python train.py --num_hidden_layers=8 --hidden_size=384 --num_attention_heads=3 --num_key_value_heads=3 --head_dim=128 --intermediate_size=1536 --vocab_size=20265 --hidden_act="gelu" --norm="layernorm" --norm_place="pre" --norm_eps=1e-05 --positions="rope" --rope_theta=18900.0 --rope_fraction=0.25 --qk_norm=false --attn_scale=0.0884 --bias="all" --tie_word_embeddings=false --parallel_block=true --init="normal" --init_std_qkv=0.0247 --init_std_o=0.0 --init_std_up=0.0247 --init_std_down=0.0 --optimizer="muon_variant" --learning_rate=0.0128 --lr_mult_o=0.808 --beta1=0.93 --lr_head=0.00707 --max_grad_norm=2.0 --warmup_steps=200 --schedule="wsd" --decay_fraction=1.0 --decay_shape="linear" --final_lr_fraction=0.1 --batch_tokens=[65536, 131072, 262144] --max_seq_len=384 --doc_mask=true --z_loss=1e-05 --train_tokens=676900000 --max_steps=5222 --dataset="wikipedia_en"
MLP neurons of a small language model. Each row is named by its layer, matrix (down: output weights) and neuron, and shows model dimensions 256-383. Each number is 500 + 25 x the weight over its row's rms, rounded and kept within 0 to 999. Numbers have three digits each.
A block is one neuron, or neurons of one layer that tend to fire together. After each block is what it responds to, as a language model described it from the Wikipedia text at the highest values.

L5.down124:489530480504482475525472506514521543500525500465496510582522458515491466462477533496526506456511487497490519506457470506515520512457501494478482497498485480499499442503498513503482478519489459519516515501491508479537454558497506482457507499474482500520480477463537514475560483514508510467473504506485495500541528495493501528558488520494479452513516478515485501436486508519469496515492
L5.down205:505544487510460501504451504486471518468476501529516496545513490513544484486500492501489500564494502489466509502484506443544511521473511467517501517499487508511497486580466507505475467516490503540499459542522491521501511510543529482486466489459557485521547489482509458511516463496471496506493491487525478511480525509469515500548549512497489510486487498511532537437517485545515495531492
Mostly the article "an" in prose, especially in "as an" role phrases such as "as an independent" and "as an alternative"; also table pipes and digits inside numbers.

L4.down281:498487509496489503491517471510498485526480490481540512479478475521524535495475464513494538503498532508485484519473510486493478479500497513492528488522501473520539546520478511491466515490530486523557528507497491551491484515499506481510515484496535457483505481497530530565511510509490487468516527517509476483493499475489537486518507481491533508498503484520511466512472454491493521425459
L4.down401:521490538522472484485516524526508502513517522519492474533500500471481456537533491539473475491481518488513516583518511507520475501519508518483445520491476505492531400505521535527472474501528495462480502521482518495520504460477524494501494558506513516539457516517468549495485528468539489476521517540521481538505500490484528498525492468515515538491493530467500487492521470458477484479475
L4.down480:492533532499526517455481518531480490475490504529492524514543520497545501520504522511454484488514508492529532487476496493536465531504542503519492492463465465554493499521484500506487494522501498483476507455459496450500515526472485505476488516412499483517487538543485483515524484549526480518534474488508545460490525507484474449475507485454509452505480484507482482486533482513486507490522
L4.down577:490505518489535479473512504494512462481458512525490531540438506489467508515476510476505542492507518490473530517479479492514500519511489491511518448487491511556510445508489483494509523545490530509490474489527519491467534483477496490518517491462498518481507524515548521536491517500504480486511493522521462483456480466543517513459488518485525469527536481482492519463452506493502479531460
L4.down1105:525484507516503543518466554479495457517486516511496496546495545465498458553527500473542528517477473459507548533513492478468491483477511516495521466503527521491477502512529522502450470491485561497529498528488529519506535525499465526524495511524482531538534504538503480514482499506503473481454510492510501510439502470495503457510516497543515479517523518456470494575459485504511516522509
L4.down1205:480486525478475557535490491515451463514482502448534479501488494529506478516437506500519499472493484481516505471502488480490456473503505501555503520528478497495502519543515556491511532530490530529511520525477445511478511493519494553505493457526480537463522510515494502513495531500502524493494500507524522540481554531522513517454506503516521507521481502491498466509519492513512502467469
L4.down1212:474476502503444528505521516526456494533490486515471543489531447538525541513520522492533515491533502540519497494489499491502497541522524490515532503511537437487513515527495497518494497487495495479481569514540510485523486483505499522493485472500518508511475513503468469490526539500521507534475462476511500496521467451504490531475537544503454483488499541503524465482523532549484490457491
L4.down1421:476464485542480471513505518519495525510490495477499511472481518487509430477505522465474490499499505502478486469439505471522497510528487548464554515448458527528479492473521480470460529504504512491495488488505470474485492501489476536466508498478476485534467516491477492488513529522538493520494518511528509515510493525495487488484503533481497461494539506503527431503475525452468504507498
The conjunction and (sometimes or, &, |) joining nouns, especially in section headings and table headers: Awards and highlights, Qualification or relegation.

L4.down84:486501494499528542491482506524475505508489490530497498498465514475482477468501523535461494446485523528538503505515516521489465520493483480524553517496485523483524417493483503478501448477460539503513477465514546489517514502474489535521499487491536457527509474506505487543485457494514469494484519523539529524531485472557468518500523502487483509479485468485489495504503484523466518517516
L4.down415:517461563510487524537521504511454475514511494475489465533532506441459525476495503505513496534517472528500472477510511501495517526503496506531482501544466460535517482480507504488480475494476530572524446521481497538452495513518530492458518474449550458476495498527509525491503508483504490485501512514554466503494516487526524455552488505517503506481545539523463509538446549542506486482497
L4.down519:492508455508527504536498497501513503497470450486505513490495492521496482500477471497459451527467522484477519487497482487499495536525478504508513504457544458501516490513524481489512509513498478478468535492536513494473513526510550505500509494489477431510494491469512506486491483467526491488497510481519535537511527516500543526531528508466498422513462478483491531531475520517551583479449
L4.down719:437548512505474527479519566489465535472493492482532492489468554458501518473496564522474509571504450470472523456531516529519472497529459496529461527507488525476495499498485498519479497496475472491526507558465454475448466485474476472536508436489483505498509529496557508519483496519487524499465467489510536494529513497536509475515484499508490494484477543498518525540507502478473501520440
L4.down755:486490477506524555494506473465523506505472550476473538518503522509510525457489498521508513501472445468516521504509482511455537534502546516480526532482511514519526471522494504484492473486491445478495502491482455484561491502501465499470484512478511496503494512475500425516492503527420454485490504499490483497462498512437512505527495535525448475526482528508509483520501521483561448546488
L4.down810:496497490523496501537487506485516549450499462536497484539462540461510509503503511499469508525501487509420488510468529484479520515500499489487444504481472486519491441490479509517523474529512509524482553512487506503485503514516538504506478537477461480530443488505520474440462478514499490494502501500462512479510488509487522524512524476485511498523484512473497489469533526519493534515496
L4.down824:518504532510510483477509502490481518486491540473491471485448485504503494475475463478495517476507508507510520470498480486513507510538499493549530531503471514495484483476494468475539528497514514537447502517521481481532485498461518513453482506509501525474478506484561490504487499504467433469468492544493477482523534510492481458523534461501519501517484514525505518492497496531485530522491
L4.down1149:553534543484502470438516472483514508502484497505487513508515511541489533487506530473544526482538477519451530471499494502525468539508475500488495500494485523509503546524473524505521473477439470572479492494493519515524480562509522518460520498482506529470487506488514499504481513476518494475508460476470527494529481517472493523521481528487493448534461476475469519523497501463488546508493
The article "an" after a verb or preposition in mid-sentence, before a vowel-initial word, e.g. was an, for an, In an; rarely word fragments.

L2.down77:521540501469514520498501565530496557526500517509506522507514469514449494512519548469498550519522507496492520504540467478479529526499515487490487474485480536468511490482442489541529475483526513505455509470493501489537502524469494497505495536551495543532454500482512478481516493544528503529474554506519504475488463492508445498449509496520484478529476527480504460527467521488497456496503
L2.down739:508498517515481524499499504475524517496491538512530483514532503515521487494523538485504505488519481468514508499461501510510487525527514549472548476482442500521524359534466504496520428488491517556485529470461496513528502502482465500487524532467500514481454512480519495507512510473472513544448505486512525496472477499468509504522472487471509444508493524514485515462470469478509498501532
L2.down1274:489542484497514491499475517519457460538499475480533523444535478501507450472506553521474471529490501509501501541544552523503497471486491481475511484498485492454505445478491464493500457529490496482497542454481475483504506503470493489501512531487468499481566503515480533513495479533510503523525489473545501495496523519537482502522507503501530504463538517470481502517500484524506458526494
L2.down1358:503541491499477487498497514496489462495505491496483491503513468499447490499496497537471523521489500483541506511512519491490556489505531466507531465491471502536577467481489517531572460469505508496440501501487503487515533494486482505513521535492509494509489474465534503507509447512496511520506545499535460479438429485518507514492539512473499530493526484502507493537491511497514511483488
The preposition in (also sentence-initial In) opening a place or date phrase in biographies and histories, e.g. born in, released in 1980, in February, plus month names right after in.

L5.down386:493466486508527499546515533487514515454473482465558445541529526526504495550529503483538515444560500458520537492483488559485500504463470515512486493477484504465512510494472497457503488511472501517516518543533477469520505535506484514508495512514483466519497526500505454483523508492483482503493505471502497541531464526479503458494502510474473486460479474530464521488500521500505542499480
L5.down1407:484534508484481466489495469451502579518470512472468512486505484470453472507497531491470466475527498495489503569497513508504496465489526494482516524506510472496539531458469490478479481501532482490490504490475453510494533527480526474550472494504476488493493473504468499495502543476507522506511414517495481495530523466499491477545496492504538482519500474495495494495510458525472494524527
Tokens inside sports biography and statistics text, especially season-year endings and age-group numbers, such as 2022–23, U23, under-20, and function words like the.

L2.down21:466503470476448509453491512529472526526491501508512465496481501512552539493510542492495505470508458505521518466512530474517533525501496495543522493497542528518485408542450458480518480477497506477489479480494531540470515477459514473504496527511489532495498495481553506482519487468466492495443498540470467512462518485473489488486470478495494448477504500516535473455533482516506480501502
L2.down411:502480487454499479484509534480489481509535474489494485493477479482492513486533521472435470515525483515486510474499510482501552471511507497504540502494456524509479555501494540524508462499476497444503451556494551453518489500498482529488467493508543540505502439497493452489537475488527533505438506550497502525512507522454476504492523477507517550512501494513516485515502518471554541494490
L2.down788:487522478511470523497453503519520463512497494467533495464528498482558512528493505523483523485477495455492533517495485506514485485546527491511500525511545508504489393490470507516506476492523482505484517470486493491478515494476500515526500519499500485514509546468522505485484500514465456468511515529468493502449528516484526491454511527517527466528532500536493463498526487509504469524490
L2.down1288:500473488533524507480433494463473494497483478490475478508493490505516495519526513502477509548477474495518484523502514442485534520478503480488489560506530509467514426484507421535492555476505511507472486488515560467518465462463518479546485493537490489528446485491502494458522502494514483490465516518537481519502508532530521519522465492544503467485500488534466484470471528508502512530507
Number words and quantifiers opening a noun phrase, most often "one" before "of", e.g. "was one of", "two half siblings", "no longer", "any", "each".

L2.down381:488511521488458522486492519449472458549465533496500500472468508466539503476497475503527509550539497507522427499502457464481512511510474500523527498512501481541498528524472477473493429495489500491490511476486499455493495477521456511505497506501481492475460503485495494494508503544508484504481484502508533507429494465527489482521446507494462522518515512484542506464512495530506490529482
L2.down699:483507492480555443549478504504534501500490482501489505482485510440479446476536475438522536484515492501546493482496520519560498503502515480507506479517486500484544523557477524514452525499504563447488480473501500513520496519486496515506515520553479535486501491513458528513524527477476523484503522491504462504520506556508507531494494510589517479517459501513490483543504517487502493510557
L2.down1114:474516564509491543505533484478489507492492495486531543525498514434552486517508508483474476556434517520515484464496514533526519506459488477533534448481475500514522463500509515481473420517529494524515479455475533456538513550524449522484531521538471531513500511473488533487502490502466533483495508489455473512505535511486482530500543493483509500497540521498515447465480497485507528471502
L2.down1244:540538493505476527490530502473484523484494483491437492500483492481529501470510454516482533543461470476488526491495481500488513503510507501534477504501525501496507478525507480463534534508508471550507477490531521507471489490528524500472483541525470517492456488472475490488475491474527490472529509535483548518525541532508517518492469501466479524515508503500508439500462492559522529490505
Mostly "and" or "or" joining two parallel nouns or phrases mid-sentence, as in Spanish or Portuguese, anywhere and anytime, row or column.

L5.down175:477481494493504445525485506490468545496463471522546501472492536540468521468510541500503528523486522482473521477520530509483520491500510443449533486502505487544468529522496504487485511491487479494482491508514522540511503484496496537486530529514521498495488502498484488494519494520473490526461532480477528556499548486483502532526473503484549471510505515510531516466501528490519488457534
L5.down889:509486513487466498504534524523517497500458507505464515479506546525472520480468515511518492548487535506495534476509525472480473493505559519516535501505488441524502460536480527547481490515482488543470495545504486516491466486470513512525504525511531531457548528532526492519495475519513494454495493503528465486455492499571536486490542486523511471543498520459502479497460509495452459466477
Fires on and, commas, or, slash joining two nouns or adjectives, often in names of ministries or departments, e.g. Culture and Sports.

L4.down101:476514480474504530480459509481509490502508489524488471499491443469505522502529488498500540499504533493532488519512505448496542506475493477531469528519528519508492494458517503522528483542486513505478494458505521493477461515500548496489521499484525536502498484498544495470483506513439487517520530479524508490508509493548481492507487525495494437509506505506476535489535529520488481578489
L4.down471:520505557496547520469531465508495514539473465478475520515509546509480472453518481516500478457532500456501477485507467498512557489473494503518538473471478493475496503473536483520495484483492496513500487522496500504470506520553482530496492523468491476494467531459532511442502503477502544479510476514519480515481476512516447502486510476429516460504543523537525514487515505486515507532499
L4.down864:512511495504487506543506462495503455459485530521488500503533510494530506481474503540463502517490479452531523513514488499521521481495482520501549508520506527507502449463553475462507461478505516499497440468485496495515503462479468533502544488487481479493499526439497522516477484530480521521518495528506469450506480451460483491487481535476480475501480513446495451422508526510489472510474
L4.down940:567500512520533475471512463500522503473488522510440496527505498502488502481453565505497464489482530542434503487539528491518509540514542549457519499499453518493536478530470513503483501455489451555489475501478468505511536504508520535529498519516516488545506469521498533453462476494464506508476529525497478482485511504496478510512519497470514518480490456487475463512459495475448529513456
L4.down1049:490473469460477521540484487523481457549530511487481452474523496487514491486508488547511453531520519506482470507511496515504518455474469490528474449500475537504453593515535504500500503509472495539472477488532509512473536495512530495502473475474534474472521516533453463511535512494505477519527463476472546532505541534476535516503467515487492501458490501535559527527551486482492471511504
L4.down1342:567533514533508456561498443494487494487475460454499542518505483508458494464514495491495498491519520507519512491548484464506504480543510524479503485487468506499541535518509436508490495501497513448505568510515508515500486499505541506491499489473500520523576491527524499487520495488496510509497517497496498521464516466476482484455506488511507470496488555514522484510503479459469489496493
L4.down1370:476480518521513477498478481505471520498469521511509493496497515496503464555485522509519472532506515512509478549486520425506496514506490527453464475498538516511528518496481524519484486488477526479553494503498480511479493498456488503410528508504512498464485454514523444522480474507489505532539496500514515511534506512483510538558543510528461497486516500480479484538482497467492482495477
L4.down1522:501458501480465506537532509520489499498485487531521483513458531551466510488536521485504506462490519494480502496514520472533502509470534484538476486507468482529503444495455471500468482504533450462476505470477489535510498562496541497486501477518486540509494504497496494483513436497487527514506527492521496497472478497496518484464510512494506453546526478518490494552534474481476502508508
Second year of a season span like 2006–07 and 2024–25, plus prepositions right after a date or event (in, on, at), mostly in sports and biography text.